{"n_layer": 12, "d_model": 320, "n_head": 5, "n_kv_head": 1, "head_dim": 64, "d_mlp": 832, "vocab_size": 18922, "activation": "swiglu", "norm": "rmsnorm", "norm_place": "pre", "norm_eps": 1e-06, "positions": "rope", "rope_base": 7420.0, "rope_fraction": 1.0, "qk_norm": false, "attn_scale": 0.125, "bias": "none", "tie_embeddings": true, "parallel_block": false, "init": "uniform", "init_std_qkv": 0.0485, "init_std_o": 0.0, "init_std_up": 0.0485, "init_std_down": 0.0, "optimizer": "muon", "lr": 0.0145, "beta1": 0.93, "weight_decay": 0.026, "lr_head": 0.00712, "warmup_steps": 200, "schedule": "wsd", "decay_fraction": 1.0, "decay_shape": "linear", "final_lr_fraction": 0.05, "batch_tokens": 131072, "seq_len": 2048, "doc_mask": true, "train_tokens": 548700000, "steps": 4187, "dataset": "wikipedia_en"}
MLP neurons of a small language model. Each row is named by its layer, matrix (gate and up: input weights) and neuron, and shows model dimensions 208-303. Each number is 128 + 24 x the weight over its row's rms, rounded and kept within 0 to 255. Numbers have three digits each. A neuron's up and down rows have the sign that makes its largest values positive.
A block is one neuron, or neurons of one layer that tend to fire together. Before each block is what it responds to, as a language model described it from the Wikipedia text at the highest values.

Description: Fixed-phrase prepositions
L4.gate39:164163129175135113150111152128090090126142157155125104133110138097111110145186116118143119136138167137125101195134118140120104109125147107168078120104132106115096139139146115126096157166151112116133141116137137134140131179155125128136109127118151126141101178121080148137081140156185099141
L4.up39:104158095091102133149080145127152099164127164149157118079102132131111123165145157124107139102157140101146161109175121125120115139085107095165141134104114081119138120147176107124116146128152139078148137155143106111121147145105105085107083145148137124147146123107113121143157106165105137124
L4.gate281:115111122109108143126132126127149138093136155138136155140141126136117123175154121128114086145127143154116137139123135130127128125091118127120058154150140099109157177134157155084079120155105091150167121156160097149093102111142125121159116145129119109136158112135136114134183118160148159170
L4.up281:146149133068136142089105184109135160095114106114094120105194112132100122139102159091130117128131113120083169145125105143121111151073125130112121110122142121166094166120136106123099113113119116128129099078144110137141128109102125129104133170085090082117107095110103090132137135138098105144
L4.gate404:116099145092138125123107136150099124156147132155129109121147136146146171152109096093128162148171072122114107116145069091134127110187156143162134147108111124152108133117126114155125106118178136086149138104170121162138176177149154156137108082141137131138166104091129139107131140128135182093
L4.up404:072093161145113107156101125137131118116126117111109152162131135114129144168074128122143152142143103108114119083099114151107172137102121117074155112134131128168154068126157105128122120127172137078114130102125123129140160178103108163172144097137142091172096163105113075123090152120158158124
L4.gate632:148120089067148153148115148108137113168156132131125094116149158146119163070117136127114138165132125138144136150160111134163127105148127161151162112111122136118159106119131132080176126143131185113141155132138133101155139156114105101163114130117159158136141113084162158169136135147164149103
L4.up632:184150149089139122171155139141156152127145128128111174110123132119113156090072125108096112152117156127105138154110116117155097091091150124107122056160096137136119164146114127142090125141093111121113163065161119125181090169110095126094147121112090153091210151150138155123116121128124095118

Description: Subject-ending copula/connector
L4.gate20:134109165122125149126122156127168119150131138087111095136072127114137099128166148154129155105145106145169103076116097131112117115173180130102123105125170113136095123130152098124147125156149108111119124102106112132124160118148084113089130138104129145146165097142091109169152092118144095132
L4.up20:155116154114114142107129110158130133091124152119160156159106116143157139186138131172148144136129126114141145131125139136135172112153168143118133106154153105167132125141106137143179107147120104127098136108118118120157117168147094144106141144125083134101132106148127142153166124139169092118
L4.gate56:142129146138122147115126086130076140117167139093110091106126136141117141082131136164138085142128115157158148131157114172163105157103138121147126136162166131105149154125128135151151096193176120125146123143129119179131099108177185126088140085130125139151115118169100089121141086142176110169
L4.up56:110128089141137160157126084145104121121160123119101111159139135090121131129184165100140133126104157090125163123126149172140106122110160105118165152110136121109124155151112133102194106111146098123136130144114094103139151134116132112109155152120149154163145100097120091174101114138156088110
L4.gate526:147104127085162154117127118140135128114129135088124136135119137131183095119150106135098100163117159119142100135164131099132128151078151151095114131116133096146174118132080155146149145095118114147154109145119107143116136118160104091137174120114120088153142138122120080108120105132141135135
L4.up526:125141173123152155132115098131140172097134093091105130118136116111097133145142123156186066124094091133123153121137139136142153116092173109116107129145090142081121096055110108145147130127120123149156132131126160115096158122152115127113107077131152117138173122136100128139156125128101080121
L4.gate596:124074088126166111171113163148163109100142118170142150143177132131151146146101118127141108086064120107074102136148144122119160109127132142107139132150132099133150143109163135128127093103164117109124102136107132145140144139148169124121094091172095153107114122107099127110116114115115131159
L4.up596:111112133117154152124147191125138137138129087156170117169136147145151117158121103123170106070117129117088122120093135148118171109099148155134124111115148108129157133135148098132077125102169094164157125140178169120165145110131152090116113137174123146112106085107092120137115124090120173100

Description: Mid-word subword pieces
L6.gate152:135159102118125112147121110121120118114108147194123072162109111151116067139106136127104111086137142119151102102160162141127118129165169087194130142144129128144115129140143136145092115148159142113147160179134138134115122130137118156110145140102115115097123138135128131128176133107145080142
L6.up152:104123136113149136114163141137112128152149129128155138121149103144162123149083104119168104130134113069150142131187092145111158135120090107109154123120126092129108179129151087110125144084148127120160108116119138134144116142158134107173144139144093156158117139151125143103088117169137172134
L6.gate367:104144139150137114107124119158112121166103106087096107068125113119116154125151122132089134154081114089141144134126121153149139129128133156094130143120151130115139109143123145089113089149141117173092123148101147117160138114137120112146124131116155147190083155115126062117083129117119150074
L6.up367:159115115175151133135149139130086130124114145128112108123159124112110111121160106127163146164117147124121106132119101157110153101114129126158133152141152128127138095114094154119115094122111083141134071131097116170102149114125124098107115088094125099141158164142166108087135161142126154136
L6.gate433:161127087099143171090113134117120121131122140089082104154104145146147172098100135102153141121158134134171191134134130163124175123171147110091125155144161151128146127148110120115155106132093129091102136136142089100144170158134123121186143128088093121123136092124126156117119161142120117118
L6.up433:140118126086172159103148132086100112132176205086119113155142126116117177106133158080128126147153125105137141128083183152119129122114137128121124129132134113151142176129123103078131114137119119135128102112109172126112155134090097112152155171151138113123169122137141145139136125095141173116
L6.gate467:123142122177113093139110132116144111118149139120151122129111167163131143170145148117097113114119112140093173161137128146138093129111133132117118135119170129094124149084117143170138164094094131115142155124151114121182151116133137072128098112153145155140136148114133131130129139138084151118
L6.up467:101146164138101125138157104102152083082165090119098135114100083130132139084125105118163145097126120120089132147125128170120087116115125127130145144099129160121140162120114137121126148126112146160098143083122111088171140147077091098138074113082107105146148133109159127135094117148099093101
L6.gate525:137108125153121141134110154123114089135080136101100139123138144139148134082117148093064102143125125149123123124119145108073118130150096159140138138131148132107119135083118124163084163164101112142153103111183114123164145109120118179189102096138131099137124106133138126119140146169138168144
L6.up525:118139169077130133131120122138131139118144169148133070141141156122122155116132186094099120118136177116105132100146146166135122152112107099136112116111154165136129139147134142105082158145158130132132095119126122122123138114114109133121135141109138108147130112095136173174145090119138124113
L6.gate642:140117126151155115127144147155132161141140130156145112133134145139122136134078113079184104113149103105105145149130144134139094138108177121156149152113153164104152143107163128150141165164161135117095117149153132073135114152161161100149125152135104072132101127142139147133164128111114110112
L6.up642:097127099083094152131095129111145149144155124136110135176085136143129104144149133120135098111126113144100085107167119095140133133131121147154115123120120082095134185103124167090144133090170126134105158184065162111153134136134130150133079135144103136132144153125188127141112154147067088110
L6.gate725:118089143127116141140163103171147132103155137104110139172103125131114129129122136119110111141132106141120132141098126115136114118142087154148113154139103158081154117149116112159109119116143138110110133125156144080125124104130093133157123131122103084150124119124112140154130114088103097090
L6.up725:134131177132134136129166142157133110090127138159104122121098143133133151130160164087143117173088139175138173124116125139112145116119088094163147137154141104116149097150095098095097163135094102124096105116143150116125157149156102131161098096158087106145088091129117137133153097137122129039
L6.gate802:123127081139118137122118125100123130099122129089174129124117138126119112132116179139124153124150144106139114151145129137086107131141087151117096130148120138163176098099104118126112110123159167089118131157133113123134151097112101115148088144143084123108130091107111111173130078132131127140
L6.up802:130159102090179121146104107110100111120108145132105109132116093179133161174137139105132154082127171100156128153129087103104149178148182105134105164122134134146138159125154117088113103147102146136168196101116117130133177181175130080142137107107105112153168109167150112092151097154149137117

Description: Mid-word fragment tokens
L8.gate601:145136167104163175154143096100122138135098121120096118142089114123158104129102107109110144105130122131143123107126134124144107103102098179120081096158124074102157144144141126123118141084130149124169159125163124111145136129138133161163122090122110112128151113130143165126116141152097129145
L8.up601:082114130073164140143132128128120113110182133104116131098153115140153114104142137115085159134105128132136148104105114118119136139102142182187141141118122138102185170142169161127144111134131157165118128147113113104136126089120133132158152156129116083131142121100155142129142110151076121124
L8.gate650:133130139115140109088142121098131141172116158125129111122120133114172124086116177135110107157119143092106132140149094119110116096125125077135142106147120143084107136129119118114115101108121131113118142123159130123127104120167116154169096152097114111109153130114149117127131135137166131139
L8.up650:144117127118137124108129118131173160086179142101079160109084188124138130102163118143150118110100139137147104113115118074109111126102105111118147159138133100142120131105172133179151107114109135140131122129122143133148105096132116108129117075116119131088129129157107083112128125150115182158

Description: Action verb and gerund pieces
L8.gate431:175133125140102133119160146140100165137114119107141143125125117137105150107135142138123102109116136188117132135088168111120139163118129149135109092157151153098109092094099112135140136155166147124137122077123109076100127125112106141107126126128111118136115138140149146152092082169154117107
L8.up431:140142143096130128153139143102130147172080132147115106121147141058094124077127124153149091169088097130133129112119122127112118124136134128156116158135079096123130111111153099109110142141164112121136183114096128124067103095151102117135103119153110120097167102089083153113092101117098170122
L8.gate445:145115102105142125149164118122122118115136139150174152139169089151104118165075107089148113133132149101111133123123096120109145101157084106174150106119100129130143114109143138075117097131161152125100144130156118127108170130169146119126189161105111164097146125113102118122128118171128170130
L8.up445:144155132106144122102119111136099186169125082113117126127108133102127105152133134109172087081113159139120142157180114124128106113130149095150148160135104100127118137136089112125075137143138145125133127149110098120144114104120119113122085152133104119123144133117117112105129107120113168150

Description: Clause-joining "and" after long phrases
L6.gate69:153131147146104073110137166122114120106166143142169127118155125118105143111147115148151118098132117145126098138152138127149101126124122122115109153106168076167152152141108126138139110118149149086097098089132088132146130153086117126116123131104142161124123111068148111136119115112111117124
L6.up69:147098136119169115104118144070137113102140151149121125119120101132102134152106114103154091093186125157132105126146122121122169063114154145133116145123099137127156114151152120109137122104112147156146118104131125132184143140123184114136147118146099099112128122139179117142120160194112120133
L6.gate200:145143156166131160131124190173114110118110144144150103104092109123080112147147138114096162095117096155138108156098079137168150150157116130124107154122152095125126123104098162142059119164177137130156106113142142123132163123116123112128133132101159176117111098117164091091132159118113132143
L6.up200:127123124129096154138118148096118114115082077100120131132130099117095127145127112122115159151137105148162124143079123111160146105104105115129153096132143093128115108111158142149119078092189115141120109127063093145146164176096142174144132118084127137105122109129133139115136101164121136151
L6.gate278:169097167140133100161137088112141119141061107114147115102116148130157119116103103135085117143148151130157120092108108125142108153079095124129097137112137144131114120105134102144116138128124151131107112151116127135161090172111137155166125099131139138094130101115128107132093081096141129133
L6.up278:133155142116172122112144088138183129154111150118108117110123186128079103114135081173123163156115154157154120136091119068103116138128126127123085145130137149147117134116098097149135068107146130086080162148142141134165109176129132103126112095148124097069107164106099137130086062108179124152
L6.gate293:137141159134140152128123121140184112128078126138151083107070120102113121135132085133157159172110156140109118130099158151139128106120153085134189157125123111148134147124100116132171134142135157087089110130131122111128108142070142119124143130152114097161113155116126109128086097111109165100
L6.up293:114136159126149112131131143116138117110178103137075116149123142118149142113152140153129136115112148088146146101120147149141163118134117138124153139085111101106136134104138140106125164076108117111120126103132141089161141152132141156163155150145099133081109144141122110151125097155171075145
L6.gate420:117120133149106128142110126125163131077161179085133114132148136112091120140139136119104127118128105145159102096060115115170158145128167148088133138151087106103122114151132092111116118099146125137124158114111095133115128131171154127150137149100130138134169110142099118093141150164115174086
L6.up420:149114159108133121146145122114148157141179190115133166130126116100136169116156153105111144160124136104120133149097114130150115109138113077109143113146123140156127083146159142204098165142083110155126151107135122171109148136156149120122126147109116145161130113146153168124146142100167157144
L6.gate679:145126135169123112151123146102103141131134141125163145121119105141103161176160112091120151154153143129148105121117103144141111113116077117107098156172087135119124120171135190112141122128117159181101148099139094170119110125144117148135132094129098138137114096171177097118124113134114115151
L6.up679:163157114137166112109150179112141123138150107073105114170147107104164169124101100166140126110167140119150146108053120123106155114108080138131140134112093112131128166139122160131100127129120125112133151137059129102135119172154127135154132129129106120155127098109110078127105127123146145125
L6.gate730:134153115133132117169146111146142128123153151102143085121147121112134171129106118130126120128110158156137174122106136146143113093110193115093117092121083133130177125109147153151084133106156171115113137132198164123100124132129111151040164128125137168157154124136115115107154111125150129145
L6.up730:113163109131172153123119098141140148128134146144125152159141110122139159126121092119110129146106153147136123122110151126116084129128141096115114128114128110135155129138161144131122140089174136126114107129169143146113157120132113177108138139161109146100109091159093101111091159131107128101
L6.gate820:159154127183108134112137137133114102117135132101151167159150073129121132141057073088159073106121078142085122113113122126117143124139153149124161120159129169129120145162090118108140121126161129095150102166157169139127137126133079135124141186178102147132123121160154114155127160099125144105
L6.up820:099121149158146149140112120118114103147125169196094093144121169109114134094124124132115102143101132112126119151104137132090102144135104150125088168107164154111119143123096157091075170180141134131132080087103102138117147126077143092160142132162138123150114151128146093103149140145142116133

Description: Coordinating and between nouns
L4.gate199:135122111141092099168139144101137111128149049134149140082119091133113121111127130123151108138126168101168148112099154106161104147130089161105097120117164118124186083158128115154084167106141189124106130141140098154130105092127105142118123155108100122113122127154163101125118141136105124149
L4.up199:107108167138128127155124139142185137162157129121175106134096130085137107108142131118163124128138168114088153085147125151101134175119143161106137127121143170130162141119092113127128165099119086145124147101095118124160127119092131141152147141126118123110121124099132144113106096164149106149
L4.gate421:096074144129114143105086080109162157148122073172128158125173112117109119112104144166132148124133114118121108114107103089128120135127138124084145108147140151092131098143112079110104151130144087121112156086138122111147140136124117121161153118143143092109112124142100128126141142116132123145
L4.up421:133159160156153108156117072120137087136133140100119128160137072120125203129121125089114123140106131150130122118135116095145106150119119124129128153114091097069142082143106134122105121076105111169137111108146117157145096140140144102175166134168105140125163155075136150107181119148117103138
L4.gate645:126159169133127048147127133121137120142129101138088118163146100160180161161087133096112143147085085119105124075124140144131080093133076161139143094153160139110119136091138154148111137102137134141161076150147111123141133134156080125166169104106111100105125127136152141126110116176160134152
L4.up645:133174141153146128137120123109143189159100128146096141111149087127161184137137143126147118109161144109145168117077121165118123120113132159109143110124116114086137132166100124119125170104133132150157113167158130084117146122098090137153154122103126143154140125147103107153122117131153136138
L4.gate801:130167193143190114177200152130095095168164103145123114160130122145148160153101130127128153144133103115107119141123102146153143141143123156129132148117170123131144138147098095126118144125117116161108116098102183132123121157158105110150141126100113145122108130119119092081073165136131100120
L4.up801:123161088159175143165140091127173089108137115145135137121157137136133133104096149127149130135104103137133145110123113163143138165086110143155146110103140151113138144109113119141075224138129132130137168109123143162131145143110154130128156145106116176100163180132143112085096185131148153105

Description: Clause-joining conjunctions
L8.gate215:128155142156160149130150169115143104155149133091141121126118113125064174098114102138149122179078130148146123122140104155117138111116138111122125123145123124144127106151129122133105102154132169140164117147102085139136135143105109119152079133117127167119146128158114122109137150073146143137
L8.up215:124131161148094131164135130122148200158146111135180110133110156100101114121173115158151175079115112149125139116141111125133136148129131140143077154165071129136124135148067128134096121154128135114106180120132103126120139112065151134105167104102114144126129081131128114123134103110137123077
L8.gate409:099127125140084131140100118149105094162082110163143127149156119108129070161148144112094119138136106126107073122084119127114154123094170123120121070155109133099127111104114126170142152176148130089147156136123144132124142138142122118106127160136107114123132130143099144169175153116121141191
L8.up409:086085156153132138067131133081158131105140112151163149146131109128104112117136116122128140138090150107146135145078129127142159140144112128127073155100178109113101124176131111116116094123156125166069119102128087171142146095101152121102082155142155114146151136124124097146124117126085130130

Description: Mid-word fragments
L4.gate178:169178122138150127120138159125120130107165123113129126099110126178162118131163159148117151139133087149121121100188135152131151095113154111158095152141145101066092121119109118174121144107176117161115143146128123126125083150052127111141154110135156140124114114143117119087154129121149122171
L4.up178:139116121124149121119128129104098125174145099112119120225158148125133131156143144128139123116147235115125115151114122143111115165147124135081128122148118143169122139123124100159128096119106125084065122113141134141146125087090145129121086121110108131135158115160108133121135147160119136112
L4.gate180:100098112137117125182111140128113090137096135104135122121107144131149114130202157094098144159134165086170150123123111140116097104140098107126150109141123169119168106126130133151136104089147085146113139146162116097171142104092106138104102114136136142155124097127075161143117120105205145183
L4.up180:084129150137118146168146117092140088137123121127157112133101121120108120173133125128118150150140100131138155132142103132141089120083096145163088137124145129131135125109117125062129136108158141103150110135126061143131112118128097153118080114100140125134108101139103132152122119082160163144
L4.gate232:135130120111113123097172179115100113084150170124144138107117108109140103117117081123099136094133142179130142108134133108166129109119129116156118110187126123181135127143153174128150133093136161135175142143127136119155194100158119147151110125102093133164139123096106120124120089135142137140
L4.up232:085114159107113082149100098176097126107161110093188109130133100142137097085123109139127155106120163098148122115152133162139091114129132120081127105116107130131150097130121128150137137106124091140106116133178109132124160113071130093161136141141084124132090133143099190136117170121125125149
L4.gate639:118113162119126136140139116124122132109132164164073084160181068135127131120099135127146126102133111119139106099119157136105086112101115147130139125113157133135167147124145094115106136140148133134099129176105147107132158115105065147149154120108083164147156124141136127106166145133142143171
L4.up639:160167170118136162146165128075153095130110111121093116177115087153122121146167082119158087120055126129171120109123171108144127151091128135173140133089135148139098106139139118142113129122138128102136125128142126104133141131114135096092082134125133145156126134161106162133114140144125142127